config = dict(
    num_attention_heads=8,
    hidden_act='tanh_gelu',
    norm='layernorm',
    tie_word_embeddings=True,
    parallel_block=False,
    init_std_up=0.0176,
    optimizer='adam_variant',
)
MLP neurons of a small language model. Each row is named by its layer, matrix (down: output weights) and neuron, and shows model dimensions 357-452. Each number is 200 + 30 x the weight over its row's rms, rounded and kept within 0 to 999.
A block is one neuron, or neurons of one layer that tend to fire together. Before each block is what it responds to, as a language model described it from the Wikipedia text at the highest values.

Description: Percentage statistics text. Tokens inside dense percentage-heavy statistics, such as census demographics and election result tables: "of" after a percentage, digits, decimal points, "%".
L4.down507,201,174,147,172,233,180,196,180,221,181,174,206,219,176,196,157,164,155,171,267,190,189,165,232,187,191,191,192,191,183,253,171,211,164,192,189,181,188,128,206,173,191,231,186,146,180,208,255,145,189,222,241,207,208,211,198,137,212,300,177,161,201,199,180,197,241,192,170,196,242,182,256,173,172,170,198,208,184,219,205,232,214,238,239,228,204,192,183,179,219,221,241,185,211,199,169

Description: Range and list separators. Connectors right after a number or label, such as to, –, or, and, commas, and | in table cells (from 1995 to 2001, 1970–71, 25 to 44, census percentage lists).
L7.down339,193,262,187,186,216,202,202,150,205,176,237,196,283,171,147,213,152,199,176,169,216,213,170,207,236,175,168,223,207,215,174,192,179,154,216,250,193,193,239,258,198,233,184,175,221,144,178,208,192,253,169,216,178,148,172,231,209,159,215,230,222,231,218,211,183,156,209,203,166,241,238,210,192,179,174,203,170,162,191,166,204,182,241,220,209,221,245,162,157,215,161,180,201,204,213,214
L7.down673,279,201,214,169,247,187,166,232,247,224,207,202,207,207,169,205,213,205,187,218,179,162,242,185,277,139,193,227,191,169,176,169,197,179,232,161,202,262,179,190,150,246,182,190,209,247,263,185,167,199,205,204,171,160,227,252,208,230,216,250,226,226,190,135,185,206,193,199,131,202,208,243,183,242,178,218,214,247,181,211,215,205,188,219,239,188,175,196,226,233,149,256,174,162,207,180
L7.down795,244,221,252,198,206,198,211,169,236,162,209,135,213,243,171,235,200,192,197,210,200,186,185,224,247,159,169,179,181,209,168,194,190,219,203,248,213,188,227,199,244,234,225,139,227,225,231,203,188,202,217,213,209,164,185,220,192,202,164,176,216,172,202,187,201,170,249,190,215,216,201,235,162,205,108,206,220,202,157,206,206,217,202,234,189,198,205,166,217,197,235,162,156,195,205,175
L7.down1195,200,180,199,205,206,224,216,189,160,221,279,165,168,216,239,213,171,137,214,178,238,226,197,209,179,135,242,254,204,207,180,155,242,177,225,179,152,213,211,190,231,216,238,199,219,200,234,221,149,202,229,177,212,215,171,213,155,174,198,181,183,185,207,213,189,246,192,215,180,248,179,219,245,204,170,204,166,204,194,216,200,214,251,218,161,171,169,221,200,144,189,192,202,150,201,224
L7.down1247,168,176,210,247,176,231,206,220,204,185,186,135,204,184,167,198,223,171,147,152,217,216,147,247,209,185,243,157,218,166,186,182,243,186,216,222,227,227,169,159,142,175,184,197,233,188,186,200,168,184,198,210,174,163,202,206,163,227,233,221,219,241,215,199,242,200,212,187,190,178,189,206,215,156,200,208,226,158,235,222,236,264,207,196,209,243,214,173,175,185,182,158,238,149,153,167
L7.down1410,218,225,207,172,199,223,207,224,172,227,249,217,160,179,218,187,235,206,203,186,190,249,215,243,180,208,211,211,238,147,201,187,152,179,187,207,237,198,223,277,229,211,211,147,207,265,191,198,220,256,197,148,208,217,207,207,213,159,270,245,202,228,186,211,170,256,130,168,264,174,168,257,152,237,188,226,184,191,210,190,118,210,197,192,155,210,208,229,184,166,159,203,172,206,245,200
L7.down1497,216,210,205,200,283,213,214,208,143,190,177,202,178,187,202,196,218,197,199,170,201,233,214,257,224,162,214,214,195,189,187,220,194,195,233,216,169,214,325,141,224,219,175,229,199,227,216,192,175,201,182,208,190,188,162,204,168,134,197,205,194,246,166,216,215,186,217,135,217,156,169,203,245,212,165,250,225,77,193,208,199,214,208,233,220,192,197,238,196,210,215,183,237,138,185,271
L7.down2039,160,131,175,259,189,161,214,208,169,184,230,147,270,177,257,142,200,194,210,157,222,188,146,221,203,234,210,184,199,205,231,121,187,203,232,246,217,204,209,175,188,193,198,184,190,191,181,209,175,195,189,203,146,164,166,167,179,207,139,221,242,181,175,181,217,151,197,213,192,202,203,175,205,163,208,209,195,198,265,179,278,186,221,234,202,203,202,277,191,280,184,203,237,211,230,190

Description: Inside multiword titles. Second token of a multiword proper title (shows, songs, events, awards), e.g. "The Complete", "It's Christmas", "Seattle International", "Rising Storm 2:".
L4.down226,189,227,175,183,231,205,235,176,183,284,202,225,213,208,177,256,185,211,214,246,231,211,231,251,219,243,167,203,191,156,179,260,200,244,241,164,209,202,189,218,170,254,178,191,207,201,198,195,245,192,221,206,175,176,216,152,219,210,163,242,200,190,195,229,253,218,174,236,156,161,214,226,207,239,166,232,211,239,195,215,195,219,155,168,256,146,217,235,202,198,256,203,219,212,194,226

Description: Predicate after copula/auxiliary. Past participles and predicate adjectives right after was/is/be/been/not, often before a preposition, such as connected to, translated into, immune, eligible.
L4.down567,216,188,165,200,203,182,181,165,222,219,207,183,215,199,194,226,247,198,213,181,184,180,179,202,209,189,196,219,190,225,275,180,192,236,198,218,196,178,191,209,208,177,230,219,142,220,191,247,229,175,170,198,223,158,218,172,198,197,148,242,221,196,231,195,204,230,205,108,255,204,214,213,146,199,208,222,246,197,239,233,207,201,221,159,313,253,159,242,245,220,205,233,166,199,217,253

Description: Start of titles and names. First word or piece of a work title or proper name, e.g. The after album, book or film cues; also Some, Super, Occupational.
L6.down137,200,202,203,175,219,130,168,184,200,172,194,154,203,185,193,176,157,179,212,224,232,201,216,140,164,135,220,149,211,245,169,206,274,205,228,194,199,228,197,204,217,239,211,201,194,178,179,215,243,128,173,165,177,258,180,189,230,166,213,150,229,173,232,180,205,165,207,171,183,171,177,246,215,235,193,207,207,270,196,230,115,167,205,185,227,159,229,190,184,216,183,228,188,219,234,207
L6.down642,248,201,152,176,212,166,234,198,255,259,183,150,168,202,133,211,236,189,186,173,266,231,229,249,171,201,207,226,245,203,164,226,233,197,225,150,191,211,214,216,207,236,183,215,194,168,155,249,178,221,193,199,227,205,207,200,171,247,216,169,246,201,211,202,196,208,224,214,231,198,222,209,240,227,182,174,189,180,147,200,182,230,169,232,206,200,224,172,198,157,268,203,190,215,193,202
L6.down680,243,177,222,206,223,151,166,204,242,188,198,237,207,152,166,236,201,197,166,266,266,141,242,127,225,181,194,177,155,159,199,231,220,194,233,247,240,219,102,219,137,176,232,183,174,174,180,209,169,177,236,182,240,217,217,188,212,199,224,218,212,201,231,186,190,203,208,185,238,177,233,191,200,172,158,272,185,200,192,209,233,271,231,235,216,239,193,204,169,185,218,203,193,206,196,147
L6.down712,217,197,151,202,191,207,196,180,161,251,208,171,159,235,198,217,246,214,188,139,156,192,217,234,198,165,212,163,219,222,204,221,157,210,214,246,195,182,209,175,216,222,202,163,246,176,210,170,173,247,163,227,151,214,229,213,206,192,208,209,196,189,270,190,204,167,226,192,117,174,223,134,173,191,175,190,176,168,193,209,176,198,217,209,175,218,200,178,208,191,259,192,237,177,157,239
L6.down745,249,217,160,183,210,216,236,206,197,224,205,191,199,232,242,158,180,175,189,222,182,178,188,216,172,171,203,203,245,216,203,223,165,142,219,196,208,185,273,168,213,174,193,196,243,157,199,216,193,210,175,204,192,203,167,164,183,215,206,263,182,197,183,239,201,236,150,176,169,218,182,209,161,243,164,258,191,180,203,186,196,223,222,163,209,166,197,162,228,168,223,182,201,245,234,189
L6.down832,182,228,181,226,224,195,167,160,196,210,208,200,154,180,224,131,178,214,216,194,234,187,234,177,199,169,148,233,230,186,241,147,204,172,224,164,219,223,164,198,229,204,190,264,194,205,242,138,215,173,219,174,177,254,139,203,205,219,189,199,192,205,128,225,142,192,195,222,152,176,255,225,220,146,224,226,228,197,212,206,173,230,234,258,199,192,224,213,255,209,169,217,204,230,195,201
L6.down1210,167,209,191,232,164,150,208,160,229,208,154,190,185,194,229,183,229,207,215,222,211,194,275,189,179,180,191,219,192,151,161,186,168,213,181,149,208,239,142,225,179,222,142,240,188,224,230,174,184,208,183,156,197,199,212,237,228,184,207,180,194,155,198,205,173,174,222,197,220,216,211,203,194,198,228,228,167,199,214,178,250,230,148,223,183,260,225,189,191,274,197,166,103,200,210,184
L6.down1711,207,251,226,221,180,198,191,210,249,258,220,200,191,207,197,183,235,182,206,226,233,162,166,226,194,172,212,226,215,181,227,236,159,224,219,222,145,178,140,240,196,206,217,193,210,120,200,234,243,212,132,197,177,165,172,243,185,236,231,252,200,187,211,168,225,220,212,161,202,206,223,163,219,194,145,177,160,240,184,208,216,213,205,202,152,195,175,203,236,172,196,243,142,195,207,199

Description: Participle before preposition. Past participles and adverbs that open a trailing phrase and need a following preposition, such as known (as), well (as), restricted (to), reported (to).
L6.down556,253,214,207,173,197,189,149,194,267,181,197,225,221,246,160,244,195,209,207,192,194,257,157,211,190,190,157,201,210,241,222,232,203,173,267,232,218,196,185,153,216,204,172,197,217,195,204,212,178,249,271,148,175,169,216,205,168,222,204,170,199,228,198,208,217,172,243,190,223,181,239,195,229,169,200,204,196,183,215,188,212,228,221,202,226,228,225,197,172,177,236,175,180,206,209,204
L6.down830,173,268,254,212,166,193,173,189,174,218,218,165,197,196,176,188,196,235,210,196,196,227,202,284,157,168,240,208,170,234,184,242,206,194,162,180,189,181,232,208,233,210,173,223,174,188,212,176,218,163,204,150,187,224,204,145,202,201,198,157,240,194,227,220,154,201,230,196,225,212,233,137,191,220,238,216,200,165,223,147,175,200,201,218,193,166,176,203,200,187,195,164,183,194,168,269
L6.down1045,183,211,233,200,270,195,182,189,185,196,245,160,195,236,154,231,211,216,242,186,203,206,197,215,228,212,138,225,158,145,155,188,216,115,229,231,226,220,252,224,213,234,215,216,186,187,238,218,271,259,192,178,220,202,212,200,189,181,196,237,242,225,169,198,219,190,186,197,214,196,211,202,152,172,193,208,208,189,164,221,231,187,231,191,227,186,215,150,236,223,212,218,173,188,238,244
L6.down1099,212,149,204,215,170,183,178,171,280,159,193,184,225,181,171,185,233,182,258,213,173,205,266,186,215,217,190,216,153,153,172,198,188,218,242,183,213,143,187,246,209,231,180,271,155,208,216,170,256,213,171,129,200,208,214,203,218,189,180,165,229,214,210,177,169,169,190,196,173,184,233,189,209,161,239,171,169,170,164,241,252,185,210,182,230,213,259,182,198,195,250,203,231,179,199,243
L6.down1261,171,185,231,151,211,193,166,181,266,171,200,211,202,187,143,236,205,226,136,162,205,174,178,281,230,194,192,255,182,216,167,240,169,227,225,222,203,199,245,204,227,197,215,210,211,208,217,208,238,211,156,128,248,228,223,182,222,166,186,121,247,252,151,196,210,137,243,222,232,191,206,187,176,236,167,209,172,224,178,167,193,203,232,184,192,181,202,198,197,202,201,239,226,163,211,199
L6.down1325,192,195,262,176,202,130,197,186,229,229,228,241,236,183,146,197,199,206,172,195,188,250,231,207,211,178,250,209,160,251,173,237,214,190,200,246,204,188,176,184,154,197,202,214,166,159,156,141,268,238,167,172,180,167,180,181,220,169,208,208,233,183,214,165,191,216,188,220,195,191,206,166,193,223,267,219,227,191,211,229,196,221,185,175,220,204,136,177,181,251,217,165,214,192,149,195
L6.down1580,195,174,251,268,247,204,220,192,228,177,173,177,202,193,153,183,152,197,191,242,202,262,174,165,238,201,173,196,212,197,175,256,208,200,185,225,213,201,206,165,162,148,236,228,204,215,193,264,184,209,228,150,232,192,249,192,207,208,254,207,265,223,201,188,200,170,227,194,177,231,220,156,244,205,220,271,176,219,238,176,254,157,220,168,189,197,189,243,234,241,248,203,173,217,224,210
L6.down1609,192,207,161,201,248,235,175,230,243,202,166,226,174,232,153,182,190,188,262,216,178,149,164,218,241,182,175,184,160,198,251,169,204,192,223,178,208,177,153,154,251,135,200,172,164,204,242,168,172,161,156,193,194,145,229,179,237,218,193,239,152,227,222,197,185,203,171,257,229,219,203,247,194,154,141,206,242,176,250,224,201,208,207,192,236,216,220,205,211,178,192,229,209,231,231,225

Description: Past participles and passives. Past participle verbs, often passive or reduced relative clauses after a noun or was/is, usually followed by by/in: produced, located, directed.
L7.down29,124,209,181,155,211,209,165,249,250,235,169,228,183,206,164,189,255,199,163,203,190,157,161,205,202,204,191,160,204,237,181,220,184,150,212,174,169,213,235,288,246,223,200,176,219,232,205,205,230,195,181,201,244,213,149,182,166,215,201,227,245,237,195,178,215,174,201,199,224,192,167,182,214,217,146,200,248,209,210,187,187,189,173,185,251,185,165,170,175,182,191,206,221,192,195,214
L7.down96,207,189,189,211,236,200,208,212,219,248,203,243,215,207,201,223,200,161,197,166,234,165,209,214,218,167,219,204,126,159,163,199,241,186,216,234,192,197,166,243,204,193,211,219,202,192,182,222,233,187,191,174,209,200,241,168,195,211,184,256,214,179,190,227,244,221,219,160,216,197,161,250,187,251,136,182,253,176,157,181,204,229,163,179,203,168,203,189,228,192,167,227,195,216,184,220
L7.down181,190,232,195,211,190,235,191,200,192,157,205,241,206,201,170,152,230,213,217,201,214,155,219,276,153,221,214,208,226,210,190,178,261,201,205,180,197,254,166,224,232,167,186,202,229,192,187,207,209,196,227,198,184,223,152,197,175,239,175,232,177,198,234,155,234,192,202,185,213,200,192,243,224,201,191,148,184,172,145,176,212,148,227,193,217,181,186,201,214,186,226,180,212,216,211,241
L7.down210,214,187,233,176,213,185,213,220,163,194,170,223,204,164,137,220,191,172,207,156,273,258,204,177,159,185,212,225,168,214,189,228,158,199,219,165,219,178,263,231,205,213,186,147,216,181,221,236,286,179,187,254,183,193,176,171,174,218,203,189,202,216,161,185,205,180,231,221,187,183,168,215,191,222,209,204,251,221,232,237,217,223,206,200,235,172,251,120,190,208,203,221,200,180,278,232
L7.down716,192,240,204,204,237,208,215,238,198,130,151,183,207,215,137,248,245,174,214,174,211,201,203,289,189,215,179,169,180,208,221,213,190,192,218,209,205,238,209,146,218,148,227,188,205,223,179,236,238,198,204,231,203,155,161,181,197,222,228,202,157,203,158,208,180,239,192,146,285,242,190,233,232,232,263,182,204,181,168,200,231,155,175,223,185,177,198,157,240,193,239,230,133,210,194,189
L7.down783,182,219,193,189,232,186,192,258,180,136,211,183,239,194,162,214,200,198,239,176,206,173,182,231,219,208,183,206,226,206,250,174,242,189,230,215,225,186,181,158,204,196,192,211,153,221,199,210,233,185,189,226,241,209,186,167,159,219,204,217,202,195,185,182,214,240,213,205,217,162,194,244,200,233,150,203,213,166,246,203,237,259,228,186,195,194,223,213,205,199,209,152,208,232,242,212
L7.down1364,171,173,230,207,232,194,214,181,177,233,265,182,203,244,185,205,231,190,166,184,207,214,208,182,155,193,126,156,229,231,214,160,236,160,193,176,227,255,194,246,190,167,212,172,164,144,212,216,237,166,202,164,231,209,157,226,215,202,159,209,169,245,198,208,221,220,216,190,234,213,195,182,202,199,218,201,176,180,234,228,215,234,234,239,215,243,194,238,175,204,188,168,183,174,153,200
L7.down1672,191,181,164,169,185,185,206,263,253,203,202,227,181,190,185,197,240,144,214,183,218,210,245,204,215,258,195,199,189,194,208,213,199,154,239,174,225,206,167,202,180,174,207,221,137,184,199,247,205,216,218,207,209,202,219,190,182,228,179,239,176,205,224,222,231,177,189,155,200,227,190,244,231,203,212,176,161,165,203,201,239,236,202,198,232,163,216,138,215,203,227,255,230,219,211,224

Description: Word-initial single letters. Single-letter tokens starting a word, mostly the article a after prepositions or verbs, or b/h opening a split word like b-ugs, b-ooth, h-ips.
L4.down890,235,148,201,217,202,202,196,215,217,195,178,189,151,190,130,186,206,187,210,217,179,208,211,240,275,192,242,174,195,186,165,165,200,161,203,215,220,198,223,176,251,193,227,199,139,183,171,188,195,210,180,224,214,236,225,161,243,127,206,214,237,170,152,155,235,172,164,211,233,214,220,205,171,210,193,177,155,207,281,245,207,214,150,188,175,156,156,157,193,221,231,176,190,176,189,181

Description: Word-initial capital letters. Single capital-letter first pieces of a word after a line break, quote, parenthesis or hyphen, mostly proper names opening an article's first sentence (Mysłakowice, Kobsak), abbreviations in parentheses (CUB, DAMO).
L6.down294,179,230,200,223,188,246,194,191,249,188,181,223,165,184,213,150,205,182,144,181,215,185,231,125,212,222,243,210,224,161,140,209,217,235,164,171,199,189,188,251,211,187,220,217,198,183,143,197,196,230,239,205,205,212,238,241,215,183,167,189,224,156,183,221,179,179,159,184,162,205,183,238,154,235,195,220,227,163,219,189,218,211,193,192,267,203,190,177,238,190,265,205,124,225,217,242
L6.down340,192,163,162,152,206,160,227,158,240,272,191,222,180,204,234,189,174,218,202,232,245,249,198,195,192,229,218,197,188,217,189,185,234,223,198,168,212,152,211,235,168,236,158,162,166,131,222,234,191,199,212,220,154,191,185,164,238,224,246,216,225,173,159,211,249,231,205,208,227,190,218,193,215,220,175,214,177,188,215,207,234,208,225,199,201,192,181,176,184,212,154,203,227,214,129,189
L6.down1073,202,226,252,267,189,214,185,176,187,223,201,219,169,207,162,180,194,222,174,216,236,282,171,216,195,229,210,199,185,191,185,210,235,217,214,226,233,190,216,198,233,227,191,164,191,183,220,187,211,279,178,203,213,219,222,210,224,154,194,254,255,141,203,229,136,193,169,202,199,166,218,224,177,293,178,206,223,229,193,199,193,204,207,185,193,161,176,188,212,200,200,220,203,177,210,229
L6.down1225,196,190,193,210,163,208,202,184,168,155,215,172,165,196,128,224,164,243,197,181,228,231,204,228,198,208,189,211,204,214,184,192,198,207,135,172,173,175,194,150,215,205,157,170,224,145,214,147,187,293,201,247,198,175,181,186,153,169,199,202,209,193,217,215,222,175,185,172,141,217,198,185,176,214,185,253,170,180,225,220,169,222,143,201,191,204,181,213,169,207,210,225,284,202,200,208
L6.down1515,154,225,191,203,221,225,203,215,254,171,204,171,221,204,157,158,196,167,202,189,218,207,124,202,183,189,138,141,205,225,183,191,223,185,215,181,236,238,204,234,213,220,139,243,188,211,226,233,238,188,177,184,229,226,196,166,205,249,147,228,198,208,184,174,129,214,184,130,181,176,213,181,218,236,175,192,244,182,223,237,209,164,188,221,222,176,190,209,256,171,181,166,193,183,206,232
L6.down1992,245,221,231,206,234,247,168,114,264,262,203,188,150,219,220,217,186,213,186,208,160,235,221,249,225,197,211,193,139,157,192,205,238,243,161,207,206,178,192,245,176,189,240,193,167,199,187,150,159,197,183,221,217,199,199,196,208,192,248,204,225,180,137,213,226,229,141,209,211,185,216,218,195,239,168,222,155,194,248,214,187,250,198,192,183,205,174,230,225,214,226,192,210,180,181,228
L6.down1999,192,182,171,229,220,189,232,181,242,238,203,204,134,225,216,190,202,188,176,210,245,191,209,200,191,187,167,241,199,150,230,144,221,213,155,193,156,211,211,225,215,195,203,215,167,182,210,241,165,264,169,189,200,182,174,189,179,225,225,216,200,164,144,251,211,233,188,165,156,187,209,227,161,232,164,212,212,174,235,197,138,245,260,203,203,188,196,210,200,210,199,191,193,268,179,177
L6.down2007,180,187,182,202,206,197,206,120,166,181,179,220,202,175,160,162,247,215,196,241,154,202,185,251,151,239,212,227,185,179,270,171,149,208,213,202,200,160,197,197,240,189,208,146,198,175,176,187,214,249,213,232,179,193,193,189,205,172,215,229,193,212,221,228,165,250,175,222,209,186,249,224,188,183,167,177,182,189,205,226,173,187,179,183,209,186,253,236,192,227,202,242,233,224,162,216

Description: Just before a number. Tokens right before a number in statistical or tabular text, such as the | before a count, were in "There were 295", and born before a date.
L6.down396,208,200,219,226,236,212,192,297,153,144,219,180,176,227,247,226,160,233,190,239,181,234,153,193,256,194,167,203,215,175,173,181,257,217,251,178,196,190,282,140,211,189,218,157,205,207,179,253,197,186,194,215,216,176,223,196,182,173,192,232,198,189,176,153,224,191,261,210,174,242,156,180,208,263,210,249,203,172,210,143,193,190,180,214,189,210,193,218,183,180,151,169,204,139,185,275
L6.down442,194,213,196,173,227,200,163,240,166,170,195,252,224,178,210,184,219,186,226,155,246,161,225,199,209,276,150,197,174,243,232,139,170,189,277,203,243,157,194,199,193,209,181,133,176,235,230,189,239,202,186,200,188,167,204,161,164,153,163,195,188,248,191,194,159,245,200,224,202,179,193,250,198,132,198,195,160,221,282,177,209,186,224,240,210,207,229,208,190,199,175,220,210,205,217,275
L6.down449,188,155,161,241,261,262,216,204,162,166,140,178,273,185,203,162,210,199,218,190,158,203,175,240,247,167,194,207,189,214,212,176,194,232,179,201,197,217,237,210,173,240,211,250,183,157,179,178,210,245,190,251,208,232,180,189,207,194,138,142,187,210,198,172,183,175,158,240,210,183,234,216,160,177,254,255,243,217,254,172,214,204,182,162,212,163,158,182,201,191,204,243,151,221,141,263
L6.down483,208,182,198,169,187,274,173,202,194,208,218,137,170,229,249,212,149,183,161,144,208,130,186,190,178,189,219,218,165,215,204,190,251,194,235,208,226,203,255,244,202,248,141,182,176,190,231,172,182,220,239,190,144,240,208,220,150,191,166,231,202,248,191,212,219,240,193,199,166,153,209,238,180,251,223,173,196,262,182,203,234,218,161,172,211,206,174,180,180,222,235,224,190,222,190,173
L6.down728,204,192,167,141,193,197,199,177,168,248,199,187,199,214,200,245,164,184,169,209,241,242,206,185,191,173,190,241,216,204,169,148,214,194,236,237,176,250,214,182,196,183,191,220,206,179,196,248,175,236,270,163,192,174,166,196,145,226,156,252,239,218,164,166,238,232,243,191,191,210,227,219,202,233,157,210,201,156,193,205,190,185,229,190,258,200,151,218,210,182,194,204,199,159,198,216
L6.down1331,229,217,243,139,171,202,162,182,151,146,181,203,152,154,229,189,168,137,177,212,206,167,171,205,180,192,266,160,181,192,203,184,201,179,221,225,133,178,178,204,234,177,179,257,224,226,185,284,202,231,233,177,235,162,166,176,171,217,167,227,223,253,189,198,205,184,208,110,198,204,219,236,164,175,202,160,249,183,117,201,151,169,228,218,234,176,164,209,222,203,192,198,185,175,223,228
L6.down1805,226,212,176,240,204,242,200,219,194,173,246,195,153,188,236,184,166,206,197,153,170,160,190,181,182,179,179,208,201,165,203,176,206,229,220,264,195,193,226,203,183,186,192,219,159,202,213,219,201,219,197,198,221,176,201,232,225,174,168,253,212,225,182,214,236,181,212,217,167,203,226,242,144,194,196,145,211,252,190,159,198,162,168,202,160,205,218,172,163,284,216,239,225,257,247,164
L6.down2044,203,239,189,215,210,173,208,180,126,207,257,204,252,226,203,184,161,217,171,191,208,226,169,206,217,210,237,226,182,187,167,192,234,209,266,169,235,189,151,135,168,184,211,202,188,181,194,211,173,165,169,148,166,189,224,185,227,220,168,197,171,214,152,156,189,191,207,186,185,182,161,204,210,189,188,204,211,181,155,177,168,216,177,164,205,258,251,202,239,277,245,216,226,201,148,143

Description: Start of proper titles. First token of a title or proper name inside running text or tables, mostly "The" opening film, album, opera or book titles (The Matrix, The Running Man), plus name-initial pieces like G(engo) or Big(la).
L7.down679,211,179,254,224,199,209,191,168,211,158,216,193,156,226,165,180,187,180,230,203,223,201,189,167,190,207,187,236,204,191,208,192,193,180,219,174,206,235,194,242,202,237,240,229,150,214,235,195,166,212,214,183,197,212,205,183,191,162,184,223,190,164,232,212,220,197,201,200,152,240,228,213,227,221,226,221,161,246,160,199,185,211,250,224,213,264,180,161,169,235,168,223,141,157,211,172
L7.down939,164,156,154,203,171,240,231,173,185,269,195,196,155,158,237,192,203,157,217,225,198,167,191,154,193,192,232,180,162,214,231,165,160,194,203,197,230,252,189,227,203,167,265,215,229,253,231,305,162,165,191,182,214,214,193,189,179,184,147,156,176,228,164,172,139,194,234,173,203,246,211,199,177,137,162,237,202,228,226,268,214,224,232,209,218,224,219,141,201,197,243,187,191,203,211,155
L7.down962,219,185,197,235,152,203,182,207,221,178,276,219,230,200,241,207,191,232,215,186,218,208,179,223,177,235,166,155,183,220,185,246,133,199,242,194,209,189,162,199,196,158,212,183,185,234,215,185,240,200,179,261,140,217,205,201,205,159,183,208,267,151,151,188,224,161,215,208,189,234,238,190,240,210,256,183,229,180,201,200,245,234,171,214,183,202,229,184,175,202,190,231,224,198,176,147
L7.down979,223,199,183,127,224,176,218,174,208,202,234,216,181,179,209,217,213,180,165,199,242,205,252,242,242,165,213,211,175,227,168,218,170,196,225,232,147,198,259,195,170,147,256,229,201,194,202,242,195,166,205,184,160,158,218,152,183,179,212,264,244,212,201,137,210,233,227,212,212,266,178,225,246,167,215,233,154,178,181,195,198,263,253,214,184,230,181,197,185,172,206,176,205,172,226,200
L7.down1324,255,210,159,234,122,230,210,197,248,169,228,179,230,199,162,188,187,213,207,200,208,235,195,216,155,165,161,172,203,224,197,183,235,220,220,173,186,206,228,181,168,251,209,192,185,217,152,202,218,156,202,174,185,229,228,162,170,198,180,203,180,166,203,217,222,216,245,200,229,215,211,219,223,200,191,233,176,190,162,193,202,240,177,179,192,179,183,144,194,200,179,205,252,239,185,233
L7.down1623,228,218,240,172,151,145,187,193,214,220,158,176,189,211,214,163,206,154,123,297,165,187,239,245,153,185,215,231,179,167,263,192,138,204,167,210,164,219,174,209,182,214,188,194,207,165,223,203,201,198,222,206,239,212,265,223,229,198,216,208,239,227,212,204,202,250,216,186,216,194,223,192,148,226,156,167,228,191,209,229,145,157,227,165,171,243,130,194,235,222,216,174,184,261,176,227
L7.down1762,172,183,229,193,208,205,236,175,196,231,219,198,203,183,234,221,211,177,245,224,240,155,198,206,228,238,263,178,163,177,171,198,194,233,216,173,229,193,243,182,175,229,206,216,193,219,199,261,185,247,197,218,172,227,238,161,200,196,160,251,220,182,212,130,191,163,160,237,189,218,186,153,176,228,232,201,186,213,174,230,170,205,219,167,245,249,208,166,146,231,222,197,222,239,209,196
L7.down2005,215,198,208,164,229,238,201,193,164,203,217,225,230,234,168,206,244,202,179,221,231,210,199,172,148,154,183,190,179,191,171,240,250,229,192,176,256,177,195,128,164,168,217,171,171,179,226,200,220,202,210,191,180,246,232,221,244,196,186,218,189,227,248,198,254,202,235,209,182,208,227,174,191,195,185,209,162,198,162,206,175,164,210,206,139,250,171,188,212,220,208,211,252,179,203,215